config.toml
num_hidden_layers = 8
hidden_size = 768
num_attention_heads = 6
num_key_value_heads = 6
head_dim = 128
intermediate_size = 3072
vocab_size = 8192
hidden_act = "tanh_gelu"
norm = "layernorm"
norm_place = "pre"
norm_eps = 1e-05
positions = "learned"
qk_norm = true
attn_scale = 0.0884
bias = "all"
tie_word_embeddings = true
parallel_block = false
init = "normal"
init_std_qkv = 0.0172
init_std_o = 0.0043
init_std_up = 0.0172
init_std_down = 0.0043
optimizer = "muon_variant"
learning_rate = 0.0109
lr_mult_qkv = 0.7
lr_mult_o = 2.0
beta1 = 0.95
lr_head = 0.00633
warmup_steps = 0
schedule = "wsd"
decay_fraction = 0.946
decay_shape = "linear"
final_lr_fraction = 0.1
batch_tokens = 131072
max_seq_len = 384
doc_mask = true
z_loss = 1e-05
train_tokens = 967400000
max_steps = 7381
dataset = "wikipedia_en"
MLP neurons of a small language model. Each row is named by its layer, matrix (down: output weights) and neuron, and shows model dimensions 112-207. Each number is 500 + 40 x the weight over its row's rms, rounded and kept within 0 to 999. Numbers have three digits each.
A block is one neuron, or neurons of one layer that tend to fire together. After each block is what it responds to, as a language model described it from the Wikipedia text at the highest values.

L4.down2502:475538510484465446488506483447429465474555548500474562412500462445449482492449520455496546531410550506480487498543503542523463503514526536470481533531510530512469438465462454561476492540505568543474564479525515465517506480503468553577526487570451404505513509476476473504539575511457551451
Description: Physical description fragments

L3.down365:544476541509443458487431473401477476466488437553498467473501526502553494463508499466458464491498500522491498469443488522536445526512477550467463493504518449525589555499501509503451524500403485474529468518481526440499520524499453541511483465503486516540497546465532365512479459439478513521
L3.down762:484510496492482509505471477551532435568478495452502449465475500419482521486539434525512454485516563497518548609602547521571493583467519527517423559488463487508563524549443485432493439485483526535518520538504502500476455537442462526465457504533497493436579528479534605510502494460535528498
L3.down850:558521568500553509470503480456506439486485496456539499497518518531494454451481543507454508441449509492463487482508544467502520469484532499496506525422522457546533430543476482562499573503480486517537580519571499522488551609552455492490492454455592517492459596548457478483492475484454459535
L3.down1143:498474484530476505517503531629413522531562510516490481466515490526534538534522528538513478518496504633453458438582459554524521526478525464498614512514484482467474462521408513490584453484515475467511502489489499532505512503528534439460490503513465441515487482470477536477485495425484566538
Description: Word-final subword pieces

L2.down59:508503481544505512437545518495473459525480493431490513539462539566539498527459548552529474509484576473510570529525473523490506467480528506548503521506483593489574466443487462490559532497458470468473544498599544568504548577500455541474526454536513452444463540472470571446451487485507482481
L2.down459:490438638478501466473541484470526461534500486526469522630463480486579451469516532557485435452479487515464498477530425559452469503477505481495460489493529519500521497488486443445523467525458507487480524513550592547481536586469529565468453498501594553422467472560431492590526471507509538462
L2.down888:493423456568582489466505469529552490506533577514522437512489527456488502486502521454544553484527491496410490566547502511501553504463554488545500555511492493484498479499506487436486434520585538502491511515513538499463450458511481502520554461441457414446509488520487512472478448531458528599
L2.down943:506463471457517403502497546475535533482523468514485490506520421484466466470474458550488530526427471455528577524534471550477495544537500497607459544519522480494547512462461496496537575477466541495503521480523514474587473512528525495533468475533511553470366452496587456568488444436478522565
L2.down1115:495609573394513565544579471560527548473475455476529486471475437532522487396388505520440419490506587511468521510561504497497464533507490474472543516553482487485458526517444488471523468443534549529491503450599469493563532509531509535500424496535473472506494449469434540449506533523522521482
L2.down1297:492474558487545531476486499496428365565462453477471519472502455515473537478560472509549459498496458474459457388542548428537484553531592466569463501504503548492566510537496513483514520478497455393426532512431580438484500496489508465452496555513514501525471495551491475513537473557493531468
L2.down1310:552514469549521505543475440510515485532490488501483440506435524533478474523522539491496471512540549447423500426470509586516437448456546518522510526586544479474445497504541426501564477533477544499486542544485479522522435517437513496509505491516504509389487473527462475526535455391500537464
L2.down1374:475546556528554443488591556505416553569512507509477471499465498514496489445533418484513484505439506494575486533428455510494450519487475450603476459565540529516442513484439510511589523569452505497487546487482491435511351518464578543510523522502501492467471543532480493539521443516553566495
L2.down1675:510470535460465428412474517541507458525444430557526491566484539515529495451528509486498492510448484515505514498394517524474412524536523504530460426486536504530517507492506562474562444539494497538500503524481500490452425534427498484453464527532585489584500577540545516572486528479537578528
L2.down1772:563533495495462514510551548558515543514475463517538529486516425498495432519396519462464518448563467518573558599536530532487498522575534452476498468469462466482491626494450492480519466482401499500542524474571460477514432557406472538501571482567449505567464485540514447497570461540496461526
L2.down1799:562574558477442453531533513432451516473537487475455525525423466509562507590490527482468573532525539498510514522484497463477501490537495510489526464540467554454584524497410502527489482495538489440555474468499433527496523465550479495527492494522437461450590474474511509428514505470539470453
L2.down1955:465555576536534547523486488523398499510486452490560564465493476526525491570515536507510565465504437531460499514478490472445521576445511451560461560462534597495495489458558527498556468499460563453457538482517521530532530502552529462483497538491500423498519430424501503536443576507500520559
L2.down2084:510491526527514504501490497518550566531445498513441555466468496460447494495512413474539519518461506506500544511503503461491577547472516544551504581486521484408523521548519520548531480485453507542465562532422540519461538502522427538519507517525509511543417558556426529477505516512540530516
L2.down2133:501485558521558506471492471521542538594568503521470468577517557471566529527451464440469481442454543479462514540535444537504488484410520484517573522491454546475502429569502466542471512495502496439423475544522493477411440520488475483536526467478538499461520525497541520531518446413526545456
L2.down2166:490551507518502576478469512514494425526429420516446503432512504499535425464532430481516457515476519453523441445456505551502509465553447485462476518469564450531559456440498457466503495494486531487495497507521579469396539526515450552528516522439549609541540487513502538540508490521427430486
L2.down2368:489556596533514487536497500476428544549465508464451468497484494496489437470504482448547532508494526476415455475429473454435473442517526483469461496537523592462507508511499572466528486553439501507417476558455549504470403484469526520519497533495468486516456440488531444494519520488534474564
Description: Harm and misfortune nouns

L2.down216:442501491442547450520466537465485510521467526529502436490479491465483538484478483436594525494531584546545413561498529475519513532465529445545595477484472416490481519443457547487516481526485509458472492450470473545504442505521496452517506492504488542507523526530472523461486518522478427450
L2.down481:455465495472506459508530504454537585514446449539539426516456548560469465502513493574496580519534483561527542496515407497485476524547469484469508486508504531522546571512483506518522474531485514473437473518476486451512380547470494489505469513520517569585514471505466513465523474506503508458
L2.down484:512470585480510436515502532471437398533507509513527531467550403528481486441511489555519554570512500444574529523526548513459459494487473461512496495436472540530521457546524448465472484475550468475551492476455494544533472561491424433556514492544509438466523483467560546515498560469477511512
L2.down524:455506515476462521503452561462477508516510495541460515485509434569495512504511522454509524532493567438502491494487511494515482510439513459504500521487467448451591526462494530507572470587454506464435502464539523529458486553499450446529488573541506534537519516434551548536502503556550497490
L2.down557:490497495457467498506526530483445432470501506468547522449437489493524485554518464526480513510517519551558533542445514522451484495475480545421481465545474498503571518493513445491483487518432562518511543499482490465562522527478487505478505473444489476493547518508532419541531518525520542504
L2.down574:466549488489424566491489550521424501521462460542573495525513529462541525524510452506429551443566555454545527488506537480477472497523530494503478522494522515472477486496489518505458461538466540520503477446490508560516449521493492510504480466512447511546538502442610478501411450458498477484
L2.down835:515461470549454404549451495418517501471459494455470505452524561545488501439449506455600480451524555569437450486486495504477526529453523468512530426522485446488499469455458456488483448483541510508477459453466560478453517507471532469514451439526519483521494488513498434496494494525471468481
L2.down1020:462523550502532505504472571363512509451395513514476503500458569554471492513431562523543476535506534592477497521426490483548480484504505450528461490554515519492541536489567491517515473543493449441423472546502412564535517463480519451438541474562537500546497498513579525486491567459484511545
L2.down1042:469528547440453421504500501485389509487486447461550501466522531499490578450570476518468485482576464509523405529431408542482463566440488521557451496441508559516505534558510501508492441518445535475601511465492536531522454522389461439478430499508492470507470562468514496535535556487498522483
L2.down1176:555562527526480538491459550477468547486485473460554475471467572560544509486487497552473514478460464479504502519525453559443473544496470485511542561507481504494488454557514419455529482473459472520484474577569459516497464504500525506502448409524417443509514529502474488464512550486499492532
L2.down1741:539597530485441526585515511556476497481443490547519500460490585445521573502505464467457557526517541513472514450506514432444523540493458502523506493537459542541368509573511535492475495546487433557487471484423530473532451501494523455533467424459501495549424497500553520523509462465472473509
L2.down1851:477510574435512516572509530453538545477521524475526532472451511536468482481512547430525544475457426482428499529461432498570487530506524479469502504485509488458516542466546506488461456541474492482412478571525435541520558508519457488464536545595407530529574478473544504461459504525458533449
L2.down2045:545558515468512429535524521490507522589458428513491495475431446493548542463558478453579542537516519582524512530489405575547517496483556394476493456537474483488501512479498518556497519481391510551459535523502488486498453549476489542511509483520556466523509510496477571493490453542548487460
L2.down2156:399498485501488443490487453492475519521481457469495491547469437459512478574470476454438529469569473502472467519493399494481434454525490464560435493512564429495531513476492546535538492531382527455463443543531506492494501514557566489517488501504493482601510474522555502495469508522449454502
L2.down3035:415452447477493483496450487455563559522503515535514422529384522443547481505501464543572556476476488571458519543444500473540541527495494475511552476531472504548484563470515487439503503469524476467501453538534486564502426507567518511482543492487453529505528508474495458522491517522477507479
L2.down3071:428466497495545436542518525532468461507506421462530487511464527436505511621510416511449523505540524570469510559471381571466530499523527462474485534538525482507520466485438470470490573537491408510565478513531412476441516526538519498522537511507490475496604558525500489544557376503576502472
Description: Color words and pieces

L4.down1627:538488554548558498498450513521520459526429526469440477505561440536462567415599455534546534525510495494458537499540495491539467449490537520520489459442449500437513523488483420461498535568430589481448542550470582530466532519470508529569512514500489531536494486462566564504481471465487488467
Description: Events and occurrences

L3.down743:511485476479534576500539480465448473471435553580466542502499539460495454531468479483396563460458503449560543495428507502455492481494504518570499445479464490527482430471543474579497527519411481495476502461476532512468462493521526505551536438542519502516459529406481454427509551543499491497
L3.down1936:496450522497488483474541542467442470467537444555522558520511462495553485500513538454494543571507540451511515494450485542526545526527491479459531573525487487463493446444528486501504520513412500498444567499470419473515477470522548476499550572488521444535437575527489473483489512466484435416
L3.down2069:465515524466554554462494579524513519450526553531462534499489521556477560511509524554448509544536481502540535539426490480503475497562477520477565505531385445591529455444422512437463575492469505489477488500546546486488532508498485529548523482442456477466490522519491535477497545546544512514
L3.down2713:555514485511507480480563595531452561494485530522516444481519519524553565505442519470528471472532516481504502508482504557453524479451444516486530446585507598503517490473545547523483501422488424514545490509436542515460468541520487422491507476484445419524494459468474531483460527462483471526
Description: Word-start fragment "ass" and J

L3.down749:498488529465475519559597472488476451503497564484492490541560487443512506436581489433521540502585506500475524472450544512508515516509444469508478514501473553468462521562493542536417531586469566509467493474579461466505549448551505451506520551520469577460496506599499499531444501488453496445
L3.down982:510452528618519518494472375499477543477490493538532525597552459450578462540570488469521508511497473497453457448511475486454443537499523490452486529495569525437563418468552505482521417523438576482547442520487486482534479531502482552490509469402470444466539470518496524539476467491512504543
L3.down2660:509596473537539479523520502500527536488489525457504519530505495502593505550533490562506566474509498483470384453465497526493480514544538494499477521464477410466482540467500487478548506463500549511486450485472518513487594454472477488546509506477523525541533449501542476523531523484571449497
L3.down2707:468550458483619540601537492552535537490540568470469489486431436507557480467548494507545530503499476544530491459505509491502448512447516462477543534486530507432475479511514508507513546557511545478483480535477569490525448473415539524528514470502529482497521553503423483532428527489429517515
Description: Motion and change verbs

L4.down1928:501453543519527501523470527486521494514550496520525493439501514484500571468528485440477468564534546425501500427486535457481466534454467520428545542517436569426409488491459594467517454495426488531490548443506490513462532484473461546532515494504495500508509585452482498529489532522558505572
Description: Compound-joining hyphens

L3.down558:519576586484446569506473511504522534493518506471520461456476482500523504406571471505510446490506473454553597552472473527496587545462520561484426532531446531504433588499493555468438476402499534468483487591486495493496459524564408495510543455492513513489458512542543542497501484488487471502
L3.down1399:446493439510496492446483531488542519494486485413550386455547531479467504555502473464539437514463495502540532519474509543454470498510514500509509519506463542521525505512470456532536398410488442479497499516485536483492530527497502547496486508526505492516491539509572462463542451555434530517
L3.down2198:481487634452499430497512532474549498518556466529518450471592453488461527539465535577531455564523521544473498473492486448464530552488448510453520548425530531487543555558585564500502457488465529487533519512381544502525511466461464487438490523506541481410478550510490526531501522445529528586
L3.down2812:459471520503496511458507561465492464486488532488480482464510499511492529556477450508494482481488436577439500552456498445485452472585564520473603537491479499478482486429589524513411471479485573529419461560513467490516456528565503524502479544514487570478503512413509482504534577490459469486
Description: Joining hyphens and punctuation

L4.down2203:480465519505465469592501504561486493479446512524486497478402576460475480444517522488456480522577512595533454467544487505436625449508494505482611523474539490499492486447458505506528435456472435395434467523541484532552496468514514514519495495526481466511479536528503501495487511533524513505
Description: Adjective-forming suffixes

L3.down765:503529527379486453502502465565516487514401500499517532492533431527508478485524475472547571434496501460497448522541474542505457527475525500515513480547535464398556530523511535410522480477527495589506427423521424546482499416508464504462448489428591449497558475502483490539417514518529512564
L3.down1325:463447451569465455468540483510544523434539496478538609517540595528491524492516585522556530537487513494491489540502533527489534486481412454485473493473495475461555499504496409500513549515552421491553485498503526561468440577532487435452491494507568463521527495484479457549520534510475478538
L3.down1549:506487507481494516475487500493476527482567478541540492535517470518530483497563572512520479592523537483502462472495463446491561458452526448505438496470517490481508469488467566491531496513525493493466539454551508500544490485461474510434484542475409394481564516464446458500440565542491486546
L3.down1655:549469556581585493549524431496513458457454507518490483498488507498591510460488518534600521468518532485389562373516485518499482514469527491441548468515468503498524471543511497518485551507512514460393591482531491465412425504530474551536487475520553553529414530534419484486503501498495537554
Description: Wikipedia title line breaks

L2.down28:445502507512492468526495542444556492494524487495491510427551396488520477453511491550439467540535477498592488511490527501494530479486458508496535448521452474457447520490499429440524512443523463517470495413446525502526477520599492512458479471530493483509455459502484587499498499558486519493
L2.down300:453442517504449525490518492537562480546473482419519469516488518469474453555524442508475492463548518565519453547451513506458556431499544485562493574534552563489584487505489469512493479524446493496525543502441488475483455563448464587490512482466540472421511473554454484505504549474424585494
L2.down480:485546454427470527453533497519581524592495583487479532490534510488547576442509536515466490505525451536486486554528519422567509519533584535499517498499501502479475542459582493486598573488557518522421568461519445461464500464432467537525536579488509484433468447552539515504486500498402507479
L2.down656:486431462517513489492530593520577563510401516490555486499533431427512503442467567438480453550519388507520515515534460509490488521501499549528441545505505539508515505515538487481525423505465485508471497528434549526547502545490491498536492495495537547548515477533507513479488502464523515493
L2.down742:510517538473505474461440506460552522571501544545518499569438463586527485539490535532482534496436473519539513518569519511483546520469462493516501530520448513523522400490463527455492546488531491465529396473497569461555548468535474548461472446482465536507545472495517537473459493490479507447
L2.down797:494536467569445472503527479483514450465505574463555510488542479563470498530460540553509525473538472563510548486597483508501490468458454563549469526577512459534557518580451433465530478461428522416526512541519541426567528501543421526527503511532549501457510479427494478479556570605528427535
L2.down994:504453534481484424513541509541517441515496520506510508532519499402509510509414550554406531482529461560470493528483482449561495523507437454463527512481481485473487493466511562525373412481546516514569563519547506486475441468448535514522483465541532532475507488426488511547520532530528461438
L2.down1322:511440578502549472496510493538477517479439477547571484540470479479460524479479518495585444517533531535498462498536508534499540513590521575525479502500510527455454486497509537523420558523467513544492504630479528426462464490516476542496478511537424547482546471542583428486473556536525538553
L2.down1537:492539577507494505459466458559540528584506472534495535489481527432492521544470476484603560501512490487521526489525454491589537590494539500500461555480537482498549507543499518477512570486462513505477496482489529470522536494407539453617513492458481518501530503508444517493506412522435468535
L2.down1680:493556485539494499485553465492493442506471503553498501484518448541542523509511552455470461513547492524487528512507459543552507484492487472530491533502435515478561488520508458555524481496478484404525545516437556486544549492545496505540504477519447507478426460537513562449499534491492554466
L2.down1706:500498553490502446482451527536500428547521504623533544416507468477543535458514487551516522520524448513455496456538423607456560513498473479450453448505480460414435465536472528456576462423465513491513522528525522477548503552511457534504541510399454442561491420563480526475456499558540464447
L2.down1716:552474476534500504502474533501565490515523426518488447442515540510573480524503566490572451524440498499467437521495490515535460521512397517502472505466528475514527492532457497490506486515486493487557477503526475559535523457487538553502449488519478467465505537496536472584485459516584545486
L2.down1932:537503436456487476458465431586494467498487521524458535571506540551439493490517450548499506445525502529532448481505543494490492482479535518492534473531456463578497485479427486468498510469501572471399494523481491508468481527547493506464571492464425515465543542534555514508520483508497562517
L2.down2016:514606465528553479493484474459482542457438473513532470479455476491547462519490476529518541503532552524434457543539451494474524554552556493542427474538548571525444461546473504499514516528516455485483465487461513433564538549516543490521497534536589499529455433497483552460488396527477533510
L2.down2272:485452492518490538475499476525512503522477445448561508484429549502520460476537478488510502448517507467500484503490485564471544506554468481532547586522535463508492476444462500479559495468498496475457539486524565487542465516557436513517471514520429543467528425442526438508485538500546514530
L2.down2999:546506503509508428578511420490528469475527559502476527557539518465514506493529563449437556560531520469494513505555500491448555495505515445560463469475476517410501455499568490532501506512471477494506468464535506454496482446505518494514485503484522448504418535494503505491524585511466511491
Description: Word-start fragments, especially Gr

L2.down36:559494516448536495534481468515500484502542516421530487453529527520475524464485529497551486533454480473590553494546485480566444512418506545556520458569413562462481539448564486492554473522520479478494492553544519444517470525475489507506503527522554524530464480538502483460507547450405502461
L2.down51:511556508475501455455559442571477452584480435483479462501481506480533562503440513548574494505473533536504525445462448513445407428482533478445529521448400456524510513481480468491556487545509492447485471535514513505566512495496473510466379585441529464509470464486484445480542555544505462513
L2.down154:560560489503489574456561474518530447561502374497557519468448505553424505501542583483493510498457496490453450482501475486487446490453503540460511470528462462521490569521518509485535483506409437550527514530525508502473548504504556533475440516450532478483558547481596538463478546494569527439
L2.down353:492508503531554511457459512511474557535523511478469489538554454510447521512446465521532472553512517498443558474533515501495595502506472348523536575533550524513448473603566479525471468479454552526531516457515492552541427504464494453491494517489429512532439479529433489490515467558489484499
L2.down446:407535500449512474553513480484544490523544504529491614587563486494480489559479543511523401503534514538530513475501511490505472521324500455502398567489423492506416532481446616468555430490515510527550491485512509457555449538506472520575482529534444452488451501476526494470534534439479476505
L2.down474:575467544469532541504498560494529527429536515490509499489555485529467481529554468629563483551544518526505520540496472553495460526454506492433477557540442439582493488508503559507444518464449573486469564491505554572493448426543481538435533471549575447520510557514522468477512529466547498422
L2.down922:536555493459545478535479539513536476514435490437514491430520463576440505491482521525535567459542609558467506486513532495446489560538529540497416511494453531493493496538511609470496484544549505473501456491469489531569500505485413542510499534471521452547533530418461517565513500496451574550
L2.down982:515475478433445481502505532499598463522511440505460540491504479519524490455501545595554489504487604459474460543475529515436455510516459533457496493560566498488490523482502504512538458479459512483490472498552457517484484516516554457402517521491512506475535478506505518502461432411443571588
L2.down1352:501502410434467443514542522477501462516508560480542490482512562481498499478446506522544439494501523449507470479538457521486479530443448491504440519523522519424410514546589560495507457506533464477451544516416549500463491513520539513520547527519548572474495492497498483478514541488526527550
L2.down2078:472500481480466463469445460600566547481503540530565522538478498500507500424545474485526434525515502511549498519525433460489440486536499575482510493479463518436512513445553425450484464489512451495471508577500534492504538519471486459516488494488517542521479534507510526476522471557533464486
L2.down2184:526520523515499454542468512456559553435547428554527459443516496472433506585448523516527492568576546525549524500491502516537456544521431382448528564541523504419474467556475523485544459454546521464521527526506504517497503459481486524446518501546535497533475493469505559473539511448476513531
L2.down2232:483521426502543428498503486511444576478457529477604504567481458438449547481472441539428508497473542533530555520524523457462573544486455469494544489563466490534515528513443453576568515525424489517522500502586506496485562530516523522504495534563500482589471606475474460512523515519481457450
L2.down2393:499493485458526484506463500477452486468504554383480463496475459521530490517565440462536541540522560527502536485530515473517424444462480495443506472589478504477493525449512492524586494554459536444495511447497503453502450493565498485547446461510529517517560535506453527460544417517526569523
L2.down2483:534490460464452489562501537534536533559490452389516520579518500509448460453520508502516504534513579535517539541525470486452531505467528488478579525462508490424528478469490436559493463481499481546529501453547520454497471429563473450451495494472469517530453437498529485560516510537468399573
L2.down2533:509451500506463491504480477544481505462484485511495536492503467505561509531514566511423511526511469528477477515486466567515541479503459535556537547503488424438498497487463444549500473457497477563470461544472561506524428504517475451537529477446540483565518534489455481559514471394596503504
L2.down3003:524517543514463516530426515561535461432522473483620435528476467448419471461479514530508511487547505523525512484507561456535457506514489496471458554474501559546433537496503566476590515447444489510469511518500466481486501528496468458450545500565519510506537553536560545495497475456544515492
Description: Compound-word hyphens

L3.down2190:508512559488591528428461499516403506431476529440493520481451530564493548496461465532520532484483454458500523551463529506477466584445513475471433444499494554540474496457484542464492497502472470458488452504445528454520488531512431444543550439480485492563452481530541443441592514535463498454
L3.down2376:515413474542491530487549566513509457602491391555551446529442475489475418509537476491512538497537522516444533512489522534596504539459539488464580445469530463546502539549510492427510558475478506450565519459508509508482490495574492451484466438500517457480507526511495529497514506480454492525
L3.down2395:561437479563370487518492493530511533534498505458507410478448514513548585490503563472520461473516487496468546448508550521485509524524564505486507503516462550559449430491536532477545539511500453504423510485523528494450529507546559529534402508526419549479506519501539573432483501460543507491
L3.down2639:466572485458484487576522603486467550535412474526486515516495498552445467487430490511462542492484495467508546437535479533526530439463544489506582559455484549538538530513550513497467461485456492568588527504490499487435492457524520538487531457512541443517491511465527512423529533549506501559
Description: Film and media nouns

L4.down165:523509584459466516575493482516556542498505523557517520539504512492466478465473463555455495523536479516640554547526537614406498484483572460514510500457491518448569498539499476558485518454507516495467530486489493554478505490538426467514441483388464538440493522585502519499509465548451541542
Description: Consonant-r word-start fragments

L4.down2662:502557537423468514482466525480511489508412565466522500514530471496481513576536495564478558475461534529520439530459407560518491557414500566510444489454510445502436494479456513578493569491474572472527541541470440528518422507466508522520522513473562499584550546513510485478480513545483517451
Description: Person description slot

L2.down211:478567449416481547529460476468474507421568450496503508446550555512488484485522445482499500510453525438512523473493522463528476496516545476455452489506571515458469520519563536519496509520541498500462501510507478561535530524514555424531550538512490495506477529500467491522530539466527491478
L2.down231:517465506567473523461440509541488495532487447500500488550492559464499512470531468505439519450424522494479521545616459513538515485536524542563538481516557593496492511497433508469496555468484494568471561484545582491508542546563548536429503438498494509492442503444489470497475539503502547571
L2.down793:568512494516527557492456489518533552514529417506466500524459430538474542510528538485529559491540497452478516495580527511553516559450507441510523460501497458462487464542423550444519523473428474468498496392517532414438628481508503467533527481536513505469465508491418563482461537480500478441
L2.down1222:535501512533515534511474496454433437495544508516539470518527492499495519600519458528442575497486501515548416521445390464509575572441554448452458425481522511488438438502503442517492491508472533436483443586494444435510462434501582479458487528498547542498519478522486488479498577524482519500
L2.down1278:543530443541469512514466491457520466525422424519491519488449520510471469496491580485471501559443564527591464504503483531508557438467526546485568518462533506582516572515556471499462512553450470479519476516476411459522500513497511482451548457542472451444496506460468513519505556473535501582
L2.down1318:494573512444493507486550522529559484440473505493512503491464488590505521516571527470494485496485550553502549505435467396512511482513492473459486493451472542507544465498519471507524538538500554452431503486463528498544521463502545477400485480519519500472480615466552501521551476491532498440
L2.down1379:535507517521567493543490562441523515454497483488581462460453562438520572443501538481549512547520502506547541622424449526535504509474481517519486532515507531487499456460558498448509480513504536439451533486440492544549543509514504504526513536503455456517547480521466509486571527509464518505
L2.down1865:503492540506534461495434534481447470542495500402551498516370541439593434460418534480510485533564527549534501521509480509549485550446472535574517494495459510513518521557497537472523531490487531474448469564470476518490503517584472533505535501540540487473428473417521464446428500543431488487
L2.down1901:474470500525587522540472487496541488475420447453528483547569446511491555472518497482563455538598482535527455424550551534471493531482517460525483430449478512498522486482435552528491537462560427396488507458496545497454495494546483588462502556522496473561573465542511460495464460520499480449
L2.down2090:459491480553570481463554433495525520481466482561517503543447491563507464515505507483590500476522541486530560496481462478447458529405493485428563463438521540469473578534432521502554501472483534525484488481484452508487427519490562518403481550451464511494565508488475465467504508535504492435
L2.down2236:471506537507440511553460462387441497459570545531497477455477453548559522521543555483511488473462435498496492477468503528516491521470528519519538451382471538553438543520464521469539481506482572521472524511492518546461519515495450505509488436542554518462456526558533521468488537437485496521
L2.down2917:437494524538525553574496502471467563472436517483515421493585502493501536521479532481489462455572510534549519498472550528402484454501397427450448412528512544448489423463480560453548503538532491489432511492487565489509508522554515497461522485520476468498482543455470400492536467512551532526
L2.down2928:532469563618447514484485558511473499481445480393477482502517509477422510536519506489554429524530421562569530504530458540497495494487499506491529468539531563497448523490432513472472464479517492532460518532500564485554512556522507422459550494484514498460538513494557540505544475500447468549
L2.down2946:567476512532501426466538478516468465515530430472577494534476530557495530525491454592548462403515472512548547487510433496493537488430504415520450522505524521499538491526494494462489517534540480439500584522431487480533445530447488487506520505500508499500506540557505477442490495410509504517
L2.down3042:478576549490564495561493492456479496427422495581555457441462506552500512456451458503537461542500553553523494523483462519510563479473447503470492519475499517487446498509517524448529480473506489541510493468538385451495502488539498473488532502509597514488511377550492493476535527541484509482
L2.down3070:374460511477461498528475501523547591544461499462481464541440494441537568510508507473551465477468542470513528531494451510503492465493501476519509514468485443552559487505586523501534545543568481517385496484520504493507485462564502523501488483536527537543511488512501470490550533519471481484
Description: Film and domain category words